config = dict(
    num_hidden_layers=9,
    hidden_size=512,
    num_attention_heads=4,
    num_key_value_heads=4,
    head_dim=128,
    intermediate_size=2560,
    vocab_size=32000,
    hidden_act='squared_relu',
    norm='layernorm',
    norm_place='pre',
    norm_eps=1e-05,
    positions='rope',
    rope_theta=10000.0,
    rope_fraction=0.5,
    qk_norm=False,
    attn_scale=0.0884,
    bias='none',
    tie_word_embeddings=False,
    parallel_block=False,
    init='trunc',
    init_std_qkv=0.0168,
    init_std_o=0.0,
    init_std_up=0.0168,
    init_std_down=0.0,
    init_mimetic=0.7,
    optimizer='muon_variant',
    learning_rate=0.00978,
    beta1=0.93,
    weight_decay=0.0083,
    lr_head=0.00559,
    max_grad_norm=0.5,
    warmup_steps=200,
    schedule='wsd',
    decay_fraction=0.631,
    decay_shape='exp',
    final_lr_fraction=0.05,
    batch_tokens=65536,
    max_seq_len=512,
    doc_mask=True,
    train_tokens=582100000,
    max_steps=8883,
    dataset='wikipedia_en',
)
MLP neurons of a small language model. Each row is named by its layer, matrix (down: output weights) and neuron, and shows model dimensions 96-159. Each number is 200 + 40 x the weight over its row's rms, rounded and kept within 0 to 999.
After each neuron's rows is what it responds to, as a language model described it from the Wikipedia text at the highest values.

L2.down1558,209,227,197,159,213,229,209,167,208,156,174,212,189,166,153,158,209,221,270,190,279,257,217,203,151,192,223,206,232,182,199,236,124,217,222,193,181,220,168,196,240,250,194,235,144,189,187,234,182,130,136,178,213,141,192,153,189,235,238,194,205,177,249,183
Responds to: Compound-joining hyphens

L4.down1707,229,245,233,206,130,198,204,273,186,145,221,290,199,200,197,320,173,228,161,247,216,197,140,191,222,264,150,162,146,119,190,232,142,252,198,228,226,235,155,172,180,163,238,153,184,139,160,134,258,211,81,211,207,182,178,206,189,266,155,182,167,187,197,225
Responds to: Death words and name fragments

L2.down742,190,133,221,205,182,147,156,214,265,205,148,153,205,202,229,148,203,226,234,206,179,176,247,238,228,245,224,207,144,153,267,191,175,200,131,238,176,207,181,172,239,184,214,231,229,243,145,129,263,175,227,230,213,169,219,234,159,230,163,183,245,177,148,178
Responds to: Acronym final letters

L2.down912,212,172,220,228,178,218,197,151,226,143,192,191,182,219,201,159,126,229,195,226,165,222,166,174,142,189,202,222,296,159,147,235,154,238,196,163,219,163,270,214,215,213,169,242,113,215,207,195,170,195,203,200,239,164,152,196,104,237,178,175,187,278,179,81
Responds to: Pair-introducing words

L4.down565,173,271,193,232,162,158,274,220,258,153,203,249,179,165,260,129,212,290,282,233,205,183,176,220,197,181,252,206,192,170,240,213,192,185,213,199,226,266,203,184,197,173,132,218,150,194,188,200,241,237,258,145,219,155,261,110,197,165,248,200,152,192,265,189
Responds to: Mid-word fragment tokens

L5.down2087,213,218,213,194,132,182,127,244,236,103,267,231,191,173,222,249,198,210,179,246,173,147,207,190,193,206,127,213,179,265,240,190,199,144,182,204,230,183,155,224,169,180,171,188,141,217,285,182,235,230,113,252,156,247,203,187,214,180,189,172,136,207,231,83
Responds to: Date starts and headings

L5.down488,187,226,213,137,267,147,173,245,216,180,171,182,237,147,142,220,274,116,220,187,162,212,262,228,241,219,222,284,312,270,136,179,201,159,219,152,135,210,241,207,248,258,269,216,207,239,197,203,230,186,152,234,182,178,245,211,257,213,183,207,155,187,207,201
Responds to: Compound hyphens and table pipes

L5.down2492,222,209,112,205,241,225,206,249,200,144,250,158,164,206,230,171,170,109,185,289,240,264,242,161,150,157,190,123,223,204,148,208,163,192,207,209,128,223,213,197,200,194,193,240,216,178,205,240,183,197,221,216,279,209,193,167,197,176,176,208,256,191,252,163
Responds to: Role nouns after determiners

L2.down2451,224,196,177,250,91,162,173,242,146,154,165,184,216,201,252,198,152,163,193,235,209,180,276,188,160,292,172,202,147,203,248,263,207,227,153,219,255,200,148,235,189,270,161,247,138,148,189,208,240,235,176,198,212,140,137,188,186,169,187,254,235,224,138,206
Responds to: Death verbs in biographies

L2.down1922,195,253,156,207,196,284,103,168,209,275,167,202,196,207,203,247,195,189,141,272,180,258,87,219,207,192,203,221,279,153,234,186,144,185,166,155,243,247,293,194,181,183,208,150,164,179,230,131,182,206,230,213,165,233,186,162,118,111,196,158,210,180,218,242
Responds to: Apostrophes and mid-word pieces

L2.down233,174,284,229,167,213,172,246,179,223,209,242,121,242,260,194,134,231,139,211,258,180,239,133,205,137,209,209,213,239,141,186,153,191,149,250,246,222,190,154,176,157,220,237,107,316,233,169,192,143,170,135,236,128,169,243,181,189,233,224,288,186,240,240,224
Responds to: Predicate word awaiting complement

L2.down628,187,276,182,211,186,150,228,226,192,195,180,223,202,192,259,211,172,208,134,205,249,191,197,212,182,120,166,233,212,260,178,174,181,198,216,202,236,165,221,199,191,306,216,172,198,221,171,178,155,214,198,228,181,227,206,236,253,224,186,232,198,170,104,246
Responds to: Section heading closers

L4.down1584,227,231,190,188,277,80,247,257,189,181,241,241,172,219,124,148,209,230,131,268,153,208,213,250,204,185,235,204,258,185,305,242,179,237,145,277,82,174,177,182,205,181,215,152,231,155,129,133,180,153,239,227,178,194,156,215,207,149,239,270,230,211,222,181
Responds to: Coordinating conjunction tokens

L5.down1027,143,267,186,162,181,212,154,114,268,217,157,226,191,187,183,157,251,187,207,211,255,136,211,173,271,235,263,259,197,199,274,191,117,215,260,120,173,225,121,185,193,193,168,253,239,207,215,197,201,233,148,247,177,142,221,224,228,137,279,154,218,190,191,213
Responds to: Institutional subject heads

L2.down254,198,235,326,217,207,214,216,214,191,187,174,207,144,195,158,147,195,183,151,202,166,218,273,204,222,174,104,225,200,210,241,186,183,260,152,141,148,160,194,250,164,201,161,136,195,237,242,247,240,212,175,231,279,149,252,212,163,237,252,324,200,188,185,206
Responds to: Headings and table-header words

L4.down2305,215,205,210,161,206,169,168,218,234,192,129,201,166,173,177,240,151,165,152,181,141,174,189,161,251,170,188,131,184,178,135,228,235,194,248,119,256,177,175,221,139,206,281,237,96,142,166,183,199,183,238,215,194,123,189,206,246,230,209,215,240,218,203,232
Responds to: Role noun after "as a/is a"

L2.down1875,174,182,250,180,204,240,175,243,239,136,279,153,197,165,232,205,163,168,111,66,118,192,200,178,175,145,185,172,166,258,172,98,175,159,202,234,276,185,190,192,196,158,207,168,238,239,188,180,200,193,163,181,238,181,150,177,161,244,181,220,220,192,226,200
Responds to: Heading and span closers

L2.down2236,229,219,263,197,241,125,184,238,231,201,232,176,256,232,163,219,164,202,145,213,190,204,224,280,199,164,183,189,229,230,214,162,181,192,178,211,185,223,217,261,218,209,248,156,181,199,173,270,212,146,186,224,156,170,189,226,172,208,217,213,256,229,185,183
Responds to: Do/did and function verbs

L2.down297,198,159,242,227,241,175,230,165,209,165,198,190,144,203,214,147,230,290,202,243,166,190,223,195,195,163,212,226,191,159,164,210,209,173,128,270,217,186,210,194,153,188,216,267,138,140,216,173,182,277,187,171,161,185,153,145,207,210,182,134,198,186,176,212
Responds to: Media and sound nouns

L5.down2518,178,147,224,180,154,96,208,203,182,207,131,191,264,202,197,186,231,268,275,219,331,169,223,257,201,161,195,261,207,185,251,226,193,227,157,158,192,201,183,252,203,195,239,202,130,271,129,215,236,209,222,211,228,129,170,205,215,183,152,177,162,243,183,238
Responds to: Title or heading words

L2.down84,198,149,193,204,300,213,250,182,178,162,163,182,158,216,269,176,188,245,243,288,199,188,254,200,165,188,185,234,186,155,168,176,256,245,165,165,165,310,216,165,127,178,157,213,179,169,188,156,262,173,254,163,195,199,144,169,207,178,239,108,196,175,212,245
Responds to: Common concrete nouns as modifiers

L5.down1886,209,208,216,186,194,206,270,215,219,239,216,149,179,179,199,115,154,147,199,161,216,215,154,267,217,225,165,199,164,199,202,311,193,188,192,195,160,249,198,202,256,240,176,195,207,225,85,207,202,223,158,133,223,249,163,235,209,252,137,204,160,198,174,213
Responds to: Mid-word name fragments

L5.down2286,122,175,230,244,184,223,173,166,161,209,221,150,148,217,234,297,187,210,217,186,197,150,209,132,208,251,215,205,145,219,183,159,174,257,196,213,176,221,214,175,209,254,218,218,186,207,207,204,299,218,161,224,245,152,177,185,215,217,192,157,207,176,247,263
Responds to: Ends of date and time expressions

L4.down2227,204,238,173,231,273,152,125,208,218,175,192,134,242,168,203,229,283,224,150,199,189,200,218,206,185,191,116,166,220,193,274,196,178,268,252,198,245,236,199,159,245,248,265,188,211,314,192,265,226,117,184,223,184,171,99,203,121,204,261,194,136,317,188,138
Responds to: Mid-phrase linking tokens

L5.down274,128,204,201,227,194,227,206,123,235,246,259,205,127,143,176,215,182,218,221,252,223,172,228,113,153,165,177,245,104,190,208,236,175,190,121,213,145,161,190,188,235,232,263,182,149,134,233,226,192,244,190,172,184,239,129,225,222,176,204,200,187,248,326,125
Responds to: Compound-initial nouns

L4.down50,195,267,185,166,224,283,166,186,182,187,241,225,179,235,212,140,124,142,174,181,236,197,208,256,249,168,213,233,205,189,127,254,244,156,254,164,206,189,126,127,201,221,169,169,150,224,197,251,195,173,208,212,208,143,188,188,227,268,160,191,196,235,213,198
Responds to: Date completion tokens

L5.down567,252,175,273,233,168,226,162,196,178,89,248,255,145,191,184,269,258,190,219,226,181,172,186,264,158,246,147,218,229,224,170,183,165,220,214,145,196,118,161,187,238,180,254,216,203,210,192,196,153,160,245,235,179,200,199,273,223,190,194,210,320,263,192,133
Responds to: Place/status endpoint nouns

L4.down51,221,207,191,233,259,180,179,182,195,227,178,350,165,148,159,203,172,185,187,155,189,160,209,207,206,187,248,189,217,271,187,226,236,157,237,180,203,260,256,181,252,250,184,224,215,181,155,169,164,221,152,176,221,223,210,120,126,217,270,138,202,108,202,179
Responds to: Apostrophe in contractions

L4.down1145,204,175,215,246,253,253,191,166,204,230,235,212,189,196,248,179,207,288,213,153,186,152,206,197,204,163,209,238,198,225,204,138,216,229,267,193,223,209,220,145,195,215,232,239,173,263,270,239,222,143,151,218,259,140,193,204,152,238,186,164,177,259,173,220
Responds to: Conferred-item nouns

L5.down395,213,214,166,207,218,208,237,215,237,209,140,221,248,188,161,246,197,184,140,200,140,173,236,162,220,199,133,225,228,250,228,172,203,221,206,192,206,186,170,210,199,171,185,247,205,211,230,220,225,234,188,220,158,190,339,244,254,205,177,192,206,156,242,190
Responds to: Clause-final verb in embedded clauses

L5.down129,176,245,196,217,233,168,183,189,169,210,197,199,274,197,194,260,206,197,263,146,266,137,277,152,247,167,173,219,230,147,154,265,252,220,217,149,281,274,227,168,180,275,229,241,218,199,182,213,167,107,249,185,215,183,119,176,200,197,145,226,155,183,235,110
Responds to: Contraction apostrophes

L2.down909,211,273,194,201,229,168,234,222,214,262,171,147,207,271,209,166,228,168,178,262,207,158,213,147,227,174,201,203,242,194,225,255,190,242,219,203,216,175,207,229,215,145,137,234,239,234,239,109,160,200,189,224,289,221,215,264,186,179,252,148,132,143,231,224
Responds to: Predictable word continuations

L5.down1469,253,203,183,183,148,184,190,240,187,231,232,258,219,131,188,239,199,204,238,147,153,115,135,255,227,222,250,174,204,171,151,261,213,215,214,267,144,150,280,120,190,151,112,198,202,173,172,204,213,245,150,204,229,155,213,165,194,192,174,197,147,263,190,208
Responds to: Additive function words

L4.down1120,182,238,176,150,278,206,172,125,184,198,278,151,243,156,210,252,179,167,180,160,113,203,246,242,211,148,208,234,284,201,115,179,229,188,245,197,182,260,243,204,120,180,171,162,215,208,240,187,156,117,182,172,158,197,146,229,233,243,311,152,238,197,213,222
Responds to: Noun objects after modifiers

L4.down942,213,87,222,188,201,258,129,262,293,178,159,158,143,233,211,151,230,206,238,170,107,254,151,182,273,225,194,261,210,198,227,172,163,226,199,212,224,125,197,188,294,193,220,293,191,223,193,217,172,223,144,225,166,275,282,196,229,141,170,209,246,199,284,177
Responds to: Table and section caption words

L4.down262,249,186,223,182,202,263,144,161,189,218,193,120,255,208,157,227,134,203,179,196,174,187,150,197,225,210,214,154,185,188,211,251,113,138,213,173,208,198,78,127,301,185,151,178,209,176,176,226,214,255,262,235,238,177,207,251,115,249,217,238,221,232,225,211
Responds to: Date position slots

L4.down1337,189,237,182,140,178,133,228,113,238,156,166,217,157,268,122,215,171,202,163,209,240,202,181,204,168,219,270,233,212,210,229,214,178,152,158,134,251,173,157,170,215,211,158,181,197,217,77,114,194,206,181,183,271,226,216,167,184,178,216,152,126,189,231,206
Responds to: Predicate-linking function words

L4.down2188,222,234,137,146,270,230,250,117,197,249,293,205,207,202,171,214,314,126,248,149,213,191,102,199,203,184,254,166,255,235,251,316,184,173,204,197,180,181,174,240,204,254,217,281,213,213,202,159,222,229,168,212,160,156,174,250,267,155,233,176,208,240,179,188
Responds to: Institutional or group agent nouns

L5.down240,171,284,162,178,200,238,204,240,175,219,184,243,174,181,225,242,169,188,248,239,134,210,239,212,180,185,163,208,187,151,214,256,229,210,204,192,170,219,199,142,131,249,245,215,181,159,172,205,243,249,217,159,177,189,185,171,225,219,224,168,163,217,189,204
Responds to: Mass nouns after modifiers